config.toml
n_layer = 14
d_model = 192
n_head = 6
n_kv_head = 6
head_dim = 32
d_mlp = 1024
vocab_size = 8192
activation = "geglu"
norm = "rmsnorm"
norm_place = "pre"
norm_eps = 1e-06
positions = "rope"
rope_base = 10000.0
rope_fraction = 1.0
qk_norm = false
attn_scale = 0.177
bias = "none"
tie_embeddings = false
parallel_block = false
init = "normal"
init_std_qkv = 0.0368
init_std_o = 0.0
init_std_up = 0.0368
init_std_down = 0.0
optimizer = "muon_variant"
lr = 0.00268
lr_mult_o = 2.0
beta1 = 0.95
lr_head = 0.00629
warmup_steps = 200
schedule = "wsd"
decay_fraction = 0.631
decay_shape = "linear"
final_lr_fraction = 0.1
batch_tokens = [16384, 32768, 65536]
seq_len = 512
doc_mask = false
train_tokens = 291800000
steps = 8576
dataset = "wikipedia_en"
MLP neurons of a small language model. Each row is named by its layer, matrix (gate and up: input weights) and neuron, and shows model dimensions 0-191. Each number is 500 + 25 x the weight over its row's rms, rounded and kept within 0 to 999. Numbers have three digits each. A neuron's up and down rows have the sign that makes its largest values positive.
A block is one neuron, or neurons of one layer that tend to fire together. After each block is what it responds to, as a language model described it from the Wikipedia text at the highest values.

L6.gate200:527523472472477525552532532478470530487537455483498497484535547501505517482506523481524524469499521563497483497551453505502524547481551489518476468529501529520492481496536535478524510505515454451524483523529525525476506518494503501467492511565488482496507503481494478503527493487457481509537485561487454471480506493525501512478523500495498486513521521468477506536496571480489481531508515474458506506479477512490470520533531505494508522536477499467488513490501470497479468529478518520558478481467519480508512459524517496498556492482493509499504516475492465520492495503522532513
L6.up200:481489517526479515481508557510476495478553527483444472501464518479538454483510504470504475457484480491528507532458576486464494499488500507501470522499504481485488511479483479450476513538512480501510517502521502541517477475546529483497524467498526534534472495514474507551495510551522463493481504515496508460498480463545469519453446500516554472490493503527464501492513530497509519456521502490473526492493498501523527523510472520462517503477509528506537470466514493480499482527510464505545506481512525506473527482515479481487549503512521544480498501505509516526560506526517514493
L6.gate289:498489464505498484487516551448464502549511494474541517497478495485526548512442475475574520521477501542510495471488516478479486530477475495513507551532527481516471468517514480471516501506536485501488488511544514511519523542490522498516481517538509497495491528489522485510455551483474559534502484545496484477495502519539517510473520499525437449448513527498529548529465521476522521488505488496500474501517478503513509475495485494486487483504487504459496523468493485506463511544461497500508515513507516534512472494478466493521543459474517544492502517509461482522507515534515517521
L6.up289:513495537469466509511507532500494523472506503462482514452449484504469532501495522469536501455467545477517499493480487486543501502485489466496504509558522490492497480482530484493463493502481489488498488477461495490432489555478542542485526531502534468538493470491509505474523508457477499501476514517461498490508477523486502477503518489482490530517467503494516532488471499473496517496485493508464558484521504549505508481486500508497481528506556542482519538451499526531510461492448474523535522520503517525482504521454410472533485518485540509505477505468496480519499513500491510515
L6.gate423:491530493533517501483496523484498478453489465457485495501505482507484498537489505511454517441492511524510468501503512482481489507509530487512465481485573500468515486527494514526524490511543503476548497510547519471561505524532499495446507475538523474480463522510518447565507482489525536511523468515505448504493487506509528477527483512521490488517512490521501492500523554480529536499467505477513519500522525553533491468484471500510488453462510485501485491470532490504496516497559480507519504536552480509478499526480467537512503520471505524491517516508484482502524522565490492544
L6.up423:474542508513465509470501508472498589504503503498505513533488486499507486498487467537526488484493588525497483426531509436477499515511504491465482529523478537491519493497563523471503542517480466512511520511462489488537534559490473519509459486518488488497517463514511485449510497493499477504470515520520464499488504553502486503544535501518480524488462498531464485463524484524515531496535482477481536494496527532492470508542494498480519497503508509513483506495492521489542509497517506490491517514531510473508526533464497470503508476476508509478485543494482503460469508555501503524
L6.gate499:454502489498478467501462477527499504505545459471505490467512496494478482520507498453535524492524555454512491492507499508472484478511493487493454474507525492461508533518474524498530473495475521482510525506461517522516495541469514496492523514480468498522516501499509451486473542496476499515536489509516451504548468527461475476530546523505476558520471500515492490516436517498488482466502476464478507480474484528520486470448508462526483499527500515430533501502504532491538472502481486497510529488471496564483471556516488509492515499505489505468476539479503498509482453518504536533
L6.up499:475532514534525473483480511533451512499486495481496486461549495524513511502498513473484536506523516492503517461465506492465498518502535491512491480493487539481548513493464477522551465468510499520493532572552479517531536536451450505500495486497543486507486473534496516493472540518511546502454495547500500520523499503501463563474532508482453520507502524502516485498499498477506528494486493497510503504522521542492511521502516531486477469493464513502480490489535484501528553519457495467488497495515467496457503476507524497497526492453442494486490522445498497507508503569526495509
Description: Year in dates. Year tokens ending a date or time phrase, often after in, a month and day, or a split century (18+66), e.g. in 1930, 22 July 1942; rarely second word pieces (North Carolina, ap-art).

L6.gate223:494492494509485513480484527487515478493479469505492467503495485462490519479478464520480527540491510549516513453502479531479502457512503548490541469528499501501482487525513487496479523487475489508514468492481489516494471508511492483463464497509485459568532462544490528499462461483496499524526446481526515554495492504479515446539523462499484507513548485494467486485500540553533492548507552495502459504520459498488509495497491506492470538496476496531464503488514499503508488501470501487443471483504540503489505548506454478535526463477492501498491504448489481457496502435481480516
L6.up223:516505467524481536520525510482485473561493533493535504471470509517484536492534509507488516493478474506500498517458493472520487503491490444501482468550535512492479504493482448523498484545531520505493480497467521465553475498493478493475500506494463576506515498520495496506502521448508470518540500498488477488496491507520497462528508506526475515514506551450531475521476529463557543515530496514455492576470485485524541527481528508506528536502472477525459478468505511493493458488542503514480471490507506519506512462474502516513505520488470510497475468510521470512494478512539521529
L6.gate262:480497503529503510484505491469508535457487484497518468484505503468466490464499467485505468499476542495486466455466479538526556481508471526471470453473507468496511497489541510510521520538469447477518503486507475507557463494472539496537492505500502555489503479454518515471505438448499517521540490490450502497521497535485531493471534477491518520528486531479514488525484497469485541491487485448556510487529526500498509510505570505468484533513507510492492497512523472514491463485542529500540490497509471459517523481522499533506483486526481467487478491527459508502493495514517505524
L6.up262:515516503544532508465546493502512474507496472456465466507508468488524544465474461455497501492512518527507527523490546463531532487536503507482502489528508493479554494462555479558465480497542487528491486497482476459472521489457525518510536510498496479500515504549513491543494485472547526478509504509524485505506498515482525483457490482513533525494499480488532488516519499512523549486555480477516486492530506486492521501504469505508485495463503491531514493533492500477449464475560491495504459522497506504518485502531504515497476530541483457527478495531507534487473522552526492553
L6.gate537:505458448497497518505499455511472504503525508513482439498515530458455507463521506523490550499515504542504542498480531508524490482494519469459482485467548506492498500520467486564507460501501501513504492491484498498489450529481509492497467500485488475491479513518465545507488500438508516523511495501513483498504445472506514478525498513487445541506492513463511486505483546483498490489508480469533501485509505493483555528543460487482532484524523483462483541505453512484492423480490497485514469501517530523509521478512487507530547521492458490467480477461497492493491507473481528441
L6.up537:458502493509524538474483501492474519446520433533475473474458520525511516484516537457529506500501504521476500469496515492507463481527492482496523498484529481480536511534437478517542487529510469515472521447483518479528502539509503503470537497511518480518490517521463534491521513457497467528453526543532493521500476475504540496501470483434518476523471499517489520509485483489499504529494503509535461528491515538499520516469517489475532487510528496477540477499505529491512413474503506485522519509538500513496529492523487526503491531489557498549521533513503525486470504483514514513
L6.gate691:501483487461523498505502517478495507526542492471523487503522459494541517530530514495503502469539481511526530493477535487531451538486527486509492493488503500488481537531510460535493528500469526547494502503482510496504480434550504505493525519479502489441468500521500578523483500498537533509519466503483526534460517527455527521539514492488541521514466549498496495513522496491528491480498475536462457485521493467482511494542468510480489498488465491516502514516472499518484493526479460472499501512581512535510533528514513527522548498534489508520501485507500499507528480546453503481
L6.up691:517514500492519482545490520480490486499600511518512505486488517499525521512480491495520460460514475510534505483523538541512505502505518474563502495502523486473510530500484479518502515498477479542502509499436520492515486509515528512476502485512518460524517532515506516517551489490516539498550499545483449490490481547502508512550521466544562496508513534492483517494472507529503511525487469496543479515537521473472474485506478487525491476505504479507443519448470505456479486488457476509492497482519531517471510482522472546501517441503517477524514533500507500520534460514499485528
Description: Clause-linking conjunctions. Conjunctions or semicolons that begin a new clause after a completed one, usually following a comma, such as while, and, but.

L6.gate28:504519504499506493526441533497479505483515456493496468430479521467465545484549486522473480467507473472564481503473464527508518522483542512537493500499535498496524500503489465484472483500481465459513445454537520494475503492500480500477528448517478484504520485429490502457501554490509514517511514475518516450506522504490465471499483498463459520504515524498467462499497530492530466531500496470515500517512489515512533483497482530503506541484516531499488488492416514484515484498470512499494521501487487511481504491511494504546524474534543461503529525522508488520517496469477484497
L6.up28:478530522545484531501548473534506463498509480469510501537514495521552527508487463469491537514517520480485492512449489544510543521522501480507527484522505483504494502501493465497507510543477472538503555443504502514508509472532512485504496454510524499475479517461527507469452466498487480541475518450455538516501481511462481510514502514506500519517515533495488481505519496487542537526534536423521497490518525520499551477475499533486497480498509524527477498508510499480480548516465467519480506498501490491465493492478481460485493457528498470488543501488511506492429529538497495504
L6.gate350:464506505512442530476513490517503535488474473480528496516462520476501531539496511478523537497511505500529492473473453547492489484521474500499504544512531527493512484495508498480470510508476518544542446482500473508533512522513535502449521465483542519517503487552520501485494473485466488489502492446551527498497506510451510509480520484435487520495490514473496437479535454494491486515501560515473489532510465468535537504520536484480530509495533459515500537506479529513527477513542474506483453474478511500483477488480469457495503479507496520494501524518500531507455528472497496486
L6.up350:453521511527520498529491515531477511497511441487515496510462511478508518519518496455533535474491519505478493476471465525529486514539467450480510508491536537447492455506543475464458501516477494470551452465510495491538511504488523508460492482497526518524516514515505501462538469495515522483500464458516550496503505520463454466482505482497467522495497532442499473470526473502490470497504509481508500536495465474528522482509529510514541467469498463530507540524509534492501506512516473471540490531480471454510489527477506475484497506532478491482515472537512473497494523462523464495
L6.gate376:488487530500542534508514514493530514485492494493498504492482486487452542480489484489516512515508488512545513494496495501537501516503486536531499504478470524561532526528535461516527494502481528504536476532549474476528490502505523480465525501483531484529485505502481509454489501477507494458483544481501531494494476536497463487503511511522524503487536457500467517478487511531520485486500510533561552520462523486514531481477536472542470452506493538472468512478542516478493507423502434519497487516515501484493553462529503496534507438502498518470516499479507512530464482492466485506
L6.up376:507451519555507497512514526496528487531506529520506507460529482468519500526514462502517477488458495499507519474479510522496497517494493569487494494529516494505515464508507504508511463519499536525506456528514495484527499467537493486496513469471530478544486509496478480487475509439502518468501469479495519444475489488480468514504526500510502470520529465549480486549536506499522485519504528509513523504503474502489491489502475505510519524497515433503508535490469516457478514521503461494500486488490501560550504476560509506556492455495529442565485508494493510529485488505459516441
L6.gate817:505495486524475449499510531510464472498534469513494508482491508500502514562512500427510507484544488513515497494481471531471471522508507458508493519528483504524520505510554541490529528464457452490498499497507501504502528493489483517494488531511491501477495465534509516479509427492548533483480463503458467447511469510488470471526514514488502488508519516487478517484506505514512447537485517521455506488450491513525466512480503501498499483484485518566505537545464514511516541525520479425467496511478516522487504514540487511455501478518496533500495532479507527517458467491501506484
L6.up817:517534486474486497482487543469528498515570441504514534514472494497477527485465527512459501509503492457478520494493528551458505521492506495495475547499496516455500491479470477515528487547529474490442516504502461510481456509523509513493537487490541517497477479536458450525460547477506505457440503472509491488497499508494514502505501457468484466489512536470500525493480517470541459486495511503515522523496487501482474484519502532490469492454471477521508510492495495518476498498513459513514495497528514480433480516501489470462531512467495462529505467485506458445496517513493502526
Description: Hyphens and copula continuations. Fires on the hyphen joining compound names or terms (Jean-Claude, Alexander-Walker, Scottish-American) and on is/was/also/only after a subject.

L10.gate389:501478496523474516512490474438505488505536485480414448525512462520544510512511516528496507489515494513482499530502513530500440469508539530517498503474537509500489503518512467474505514502456477512482488511486509524458521567469499473477511490463486493510491462520502482482506511519531521491561501514515487490485501487492463533526506458509489493464485480486471455531499483485483501531452493477528520487503487526467493473450539481497501516459533516557478530471490517482478504485476498502466531516548491489504491496483503532489520475475479575475507487480524531500521518455500533494
L10.up389:534511488527518508492512459478515467503558470492502550487488472517442482499487503501502526518509506495557525509510488515512498462510491554469479493552522457534496521488497490469517494515505493480540485496532505471504461473477477519484537519524501497449472474495536477516537475547512496483522507533529496513472469471475498517501485494534530470520512515528474473500531482504522500538515512479533536555503508523433468500460491491466506498515462494497495520524498524504561508548471494495528518524500545487470529490518462507510505501534469506509492464499535563467484486530483502518
L10.gate644:460485518458481490483550503508499508479454460485551498477522482477519521519490525486550476484520471478501450489489510508508512540513541523509495503511553507529495506518511512489490498515510537528470447487489460527471509524519508531497492501494538495471455531495481467490506503519505470491521486480487511489526501499526536464474475445486495544488467435504501543487450515492461433510514520502504479476485447470530513478509488477491542514504500473507519500479493503510434529502483480535492538503527501474480507497504508455493544493524507508515530495508476488480493513525550554527
L10.up644:539534509527491485552496481489505487508520562485469479490537501514480503497520520514492520437529485496478483478497470536481463503481480485490512498528508521465520517537497519522491519489512484532512497468479477528476489511504549489465508531503513531431467499479569474474523491512493494485481474506517507512562480490486487548470501490528458495498478473542488554486528496518518504507541496513492483516490519514504534573494472488518485498474504480519533512509501549482460446533519510462478549512484474484510506516489503493523490490516476500486492494459519528490460524553539529497
L10.gate969:520518499550513529534511560471504492519528511512494443478496488485491533480499505525487512498542494517524499481533493449519524484540503475519454511508514515476527520528503523524448507488501494529472475555535494522480484487505489484495504497518528521514513542491528518509473510491483506537499457484464476523534493555482503532501498513546493511542476535485491471531523467464479496479454527494505526481479523525511468498476470496549504526448514503484476472513519519511487499561529506503501544455511515488505517491454481459469516527453499475528504529447496521461482525542492497502
L10.up969:486547440495510498483500483484457497507437458500510510501551509513478486483533493499488489503431470479470506529531472473513525514474489497462463473505512491491510523538472502493451508472480523457517447490503513509465492494464494520511472472507508529475513513490495506496514488474477492523520476498511440512479477578509485502463484491477514542559506538514509498518456492510498487480482506474493541490486570499479477459503512512462522466512551556493477479500513459489524515508531481494530478510478519498476492476495476516460478519492481551498502503474518525476507485495525496490
L10.gate1016:449509493516503493432529495526499495528518523496489504497538491505515528498499484549545496471543495508497495484490510504504539515480535504517457481507477528502511501470519491504520521495489546452504459484524507517445499503501513484464483495457524500513498486500535508518507522492485519499525487504533502480491510487445505547457460467513478531492521504500547485517532512503512531514477470508474513478459492502494475452527513470475471496448519522507512442486523455489472562539529494502535519505531487512519509564486486468517550481524533497508476467486438512470497524507490541485
L10.up1016:479494510515526496478495530482516518536510489496481497449536479490473514495506540493494480501523471513490504486485546509516502533505451543531506466480514479500495510533522548527516520480477524570478453495485571516486475488479493553494483496520547520438533513493559496441488514503515493494500484508493537466497507486483525534500496483495518504513441468480503491492492518448508508481476542528467498488487493503472537494521483514508480493479495523465508542452456490523513496542444513547503495540508520491519528503467526499479462531532488476527533502475518508487511508506503525523
Description: Lists, tables, infobox entries. Tokens inside structured list, table or infobox entries, mostly the century prefix of years in date ranges (1939–19, (19)20–2022) or born; also inner pieces of names (Le-ices-ter, Wolver-ham-pton, Hamm-ond).

L10.gate215:501545493508522468497496470503466580494507458491468510505465481500465510491519499497485502518502492526487505477504437418473487489504514512527505505500516485521544516528479519520477529500527490465504515491521513527492527510492477496460526473502490490485541485549470549475490523511501478484490505482498504476510482449501495519505515518500494488499503505467503429460495539549470501502436488514504525506507455518515498530454501475511509558511523506486539495529534517525494509523486565515543508505516526464477533485544498488527504476529520532491499553493532511480521507472527486512
L10.up215:521460472542516497520494485518517488517509517477471521516488552459497466507505553461492490544519476481521531538517524476487491492536478505510478472463522507499542502499507492511510498521495506553533464468470498514489523479491507491492466481502537475529483501536475542483485527488531480535473479485547491487486433504515495472514500484512488450471499463516509512506487474505479486492472492479500487487474466486484521466489516504476463542474513501493530500499500497512516475513450504460464478519527492508508528443479478490517523516558536492472516517447527515555482506512418472491
L10.gate228:488467502497496511503532524514490539541529495452452467536535490538499537458478557519496477520497506508474532505489523484496513472492484475520539517490522485500507537535495492510475541475480532575565476457508542502503516523496512494493514523553521532485482514532499474488485533526484529536514532484498493502547486500446496524481506457491515504472488512503476518463509502486481526549475487546501480474494502476511486462533502446540481519513528510524486515464498508462493498493473492482510478510547515499526501487512476515517467497531508506555501495486538553502504486466494491473
L10.up228:481522524530536502526526477513517536526535497496498499489522496505469491479521520457509504577511469492509467479473482516500503469506529457481521500517509557469467533527536477528437516510497517521543506522463492518488521473479466505464525510486512466494452469516532485487509496484520507519496481487511530525501556508469525545543503473499507501481501509484525529486529511521471492495514509521507449515482499494495466537509464457517516491484502541533509486483450556498461481481508509507503532468514509498487517477530485519525489484546473528518481527451537515487455539476512520462
L10.gate992:522516510453476472443558508515496511506495499507505476467476458508486488496497569527486501520522500519515497463488541475452493485529548563528548537485514499471560498545513489493489537514494490538524490508518503494477501489481515541487512522496460483532457484477531456488458496500489495498477477517515486528470427477478513494502524505511489489536529510509496513505482532488524529508522491480467536480506484495522465502471469472491477484523480486539489507493491496493518456469495507483506524481522481493483514525506492512476536514517461503552491475546486534481508531557469532490
L10.up992:490553471469488468480508449509558516487485476519481499477502482518449510487516498524453490470532467505466514435536529479467481506507522513503506505477547503482563527541467548489461539445504515523477498488510481523537492462490523531519504530504471520496491479495502475491482460482471496479498507529523497508430488473523505505510501489479482516494458549499482487468511465485494466512533470509449559506473484477456515503475507484455500536482493491509496501492500522497513468460504486538506499504542469500505513506498514533483491544496479514461528504526493506516519496527518491484
L10.gate994:467510520469480458496519519467468508525486515454535484458494508529481530511520523465511512504510466495480521494484479501480509535450522506510495494445552524498529498524509510488479504485503484469464520470502489533546491494505419490543502508520492485525504494485548484517501489505542511505455519477566479479510514515484520496492503521501469514454521509490514514506476546489471499538468495474503547517432492479487520523454508517494503474466477488504537508439493504490470525479497493518481521463509509534527510503498502484465496550517471478516446510507463489514477527506505469449
L10.up994:497481462509515487489526511507506489514491561475500473549467506448449501480521499504483494514532476499519499517475491477533439530498509486502510470483491502534533505518524529505528488523453515466492485481458482466501476505520506497461497471539556507535529507531514493468510457511519470518509505500526492497514536491454505496528563477518502465498490542488476515465520532483467512506475499467526508486475516502520486470510507521494480511526478431506522545476474460462533503499487461443466509505521490523524497496535536468481506546506521501479479475487473521499487451535459490500
Description: Conjunction "as" after clauses. Fires on the word "as" starting a comparative or linking phrase, mostly after a comma or clause end: ", as well as", ", as do crabs", "described it as".

L7.gate1015:504499541501479486481526494445505480498497459506521502490541517452479462499511499494481473518495491469494497515523526528507479528458499486515507518455538468469478488511482484514548483523511467534523506521566521505441536523521489475495475465489532507490547529510503485486513532549493518518516492504469500483518521466532468511486486544526498504474521525471509525564513509504488529529508508455522508476502508496439488500530489489497508482538515466528477521442491434523508540542520463515509484518527531493497496497524474484472501526492464479482462515509491523453506471516515492537
L7.up1015:516466499503476525458508484470504506497481491519497488506501507525498479508530504485479506489479487484492476502502545496556486463488496480502547468462499492534509482477501483456518453496475524499556478533521513494474498531506512490524530510493524530477477488486484492514525488461448481491511472467532505529500508433528530500538491522508487481544533468519488459505466485500472517519475490470516517503519503495482484569467487483447501482512497519449574491499529469535447505511498505523525488503501471513530460512561525458476522501523524494514487517464485509523468544518553511502
Description: Parenthetical years and mid-word pieces. Fires on "19" opening a year right after "(" or a dash, as in (1926; on inner word pieces like e-ss-ential, ne-r-vous; weakly on nouns after "first" (book, album).

L7.gate1011:464470525461476520521488464503512510505577488486473507506526501564482510478519499503495498523470505529491506486467474485488517509496513480516519498510522463507507506496513512518482484519509495505496503450550485470500520442481523462507534469503530482506543498496490471508446509477514531527549485506514564507504541463495512489535478523506520486452532524474504499510499498526488509480512494491517509502500479535481539461500453480489511486467510488541522519472458490503448483438512445535495512521514527527479520479517478539518544490524491470546530515507505488472509447492455477515
L7.up1011:522511456460523537477493514499457499485490504506501481521523485524507494473509514493468448496533569550517478520476499476513496509498499495521500467476499508504515508583507538496539428457505508479477489475461501481512492468475492460500525522515502487504505483513508507479495490504486491511457485446500515495472546535472518464494476480542559543509503480500499498520500473532525525514501492558530506507463481515485446507459477538527503484477519464493557554468489493500498518504480484484472531457527479478489492515516480477498530483511488499494524536464470486530520507483505500502
Description: Word opening a trailing clause. The first word after a comma (sometimes after who/which) that starts a clause adding detail to the sentence, mostly with, also both, leading, as, had, found.

L7.gate8:524507504550533516532539494500511497488471486484514535491521533491466528490507455519472498485493507458484515509501447439476474443514489490438491481518495487518484527509466459554524463565526514522493493451527514481541490525519502525503509486475525530510476488516493520509485505510442485547507508497427484479538528563519500509497484488477512455523534501505496500488485504519472485505489459517549523494511508523486539495496530490501497511506503514536484556528509457497512502489517482485499499495528474484507484472526505526509524512483488493462490498515452509487520495484458548530
L7.up8:473527500558523501472511485501522517538543476508508534496502506502486488506484466525448524499500473482490499491489503480479497476500482480472511495535512496506475537494499458504489490549490502480460490519494508525590511518497517534437479514496530506472489479502471494479509479521482487498520532487412484526534497483528499548480517483517523535496552530491478488520508490529479505526483441528499510468480543465522526496512509475480496549508472484531486553513560502491509490502526465513524518472502512508506471480502475533482477509433499468496531517493487521506474522462497481519
Description: Verb slot after subject. Fires on the main verb right after a subject or auxiliary: go, went, came, becomes, be after can, to after able, and prefixed verb stems (under-took, under-go).

L10.gate33:480523516487483485477485533481523528491505462462537504500463531474507503506492498501480501502479493510473516548521507525513490506481495476520483464466541514495556490541521474504483506492455532520513451525496524467536460549478557491499497482509553476508481483524525544442458522531540518535532548509501490465485446493498484504461503522462510476486484522531488521506520501434445469448495514503467495500497515502457499472506557508478485520489492470471478495489551498484520494516479489517512496521509471490484459524526475485524533536513522497497494531507531482504503509486512517499
L10.up33:526503565541469488473500500538509512487488541459504497500491498515469521441488529532538475534486491482486481504495493528440500500512488527465488501558482517552540524532482489489513473518483495510521484483513503496533515471498535522503513489532518491501491481450520530478516522474465495448484501475489486485487499486512463536490480519507514478507491543511513479554532517483509537467501525493493495511537459472551532462487508507505521476517451507499503482497497489501531465514492454528477539548501499509473460442496509537488513493542531502462465482515512542494481496523453513512
L10.gate420:486532537492503446460544470523491502535489470522515497508475480536545464534493467512487477515469463516517479498495499477483478499483489468476504479462501519520505479486540519498514457502487515502498466447541495512528496528495522471515479499513524498511499517546500448484481476501530494507485465500501519538500466484472502517528547444498484486459494480480475509500508449547475494502488509555510487480511489485476427459504467498476505512502484497530503553477498463508432501498478462490498487478533466504543477522518482480468491514490488494498509493515497461486462509442519457486
L10.up420:478532508495468482473577515480505515511476492512491503445512515493481511540461530514498484538490509494523465511476484517461526480502446497488508533471501521517508490511486465475482484496542537508463501447497543493507503516519522516517479512524552502480500460518483475429479509533521491471525520476496484546482484494550493524521480494507512523485508477506475495457487505497512504466491478503508492427504428485462446477485510517497531490484503514490492525483493471523494515505522471493568472457520506553490502491541493542520517538498515493481508520526536513497510511505482471501
L10.gate444:502481490547474540464516477510509509494490477497530447501498474508483492506473499504508545517517446526492483519480519518506524488519537533483507510503525482560553513575528484523483515499509454528530510515475488485533507520538528471536414479509500570537529501511502541485530489504547543456477511446562471483501505517510515496509507484527539476507528518534509525496489464486505517495534508525484491496451496515490482510512502545487499489497486511488491533465476519552505470465524484494478489515490505470496489517510459513522493477523487490502507498479517514489503471485485496526
L10.up444:469484509505517463497462519521503483535523515487523511492535480517504565528505539457515546501521490452518524493477518485489503503514530513490501490527470534465505481508510506517472508520495560495475479482526459496520530451455477492490500509501517511552519501521513490466497456473485518498488571480543539494528499451444531512517512504498500528532484477497464530506463513521471480457485470520518484482490482514473494490512497509555508494505555529522517489510474539528510517447475490485500499544459514452500517501500543521519463475485521505532495508535504484507478500510493457525
L10.gate646:540519520528489528499511483523455521523523497512519529504457416524501515510481470505514504494491505534523534496503495549480524485509528512498490490492492507521470521508533490501499478496497517534497477529460517470497513503564545515473570467507534489532490513477505531456508538505476517511495497525505481513502468492443496515457527506467468471470499504493496439468532480478503512482554530495518468523472517493487488511516497499515526487439518491464516537492518534493480507500567528513541457497506525484509549497544479487455509458481501517502513518509474490496472512484520502475
L10.up646:524519518530535534511496546530519551493458468512520512508454497467485518485504528457541514514504466466486516464515463516445521487513500496476498517505578473488522466514532475486500482496515495543493490448514524512546504517531506508471540530483548513487475494503471484483558480508474510505506485501508518516484481486486546518477511500467491499472492462522508468513517505492520467488507505520534470518484483480518538476496484499524513485510474471487500519489484501498486479478537506514526485501506470559479569476504454514494526547517499477562536516464475507505517531496527535479
Description: Forms of "to be". Forms of the verb be (was, is, were, are, been) right after a subject noun phrase in encyclopedic prose, e.g. "the division was formed".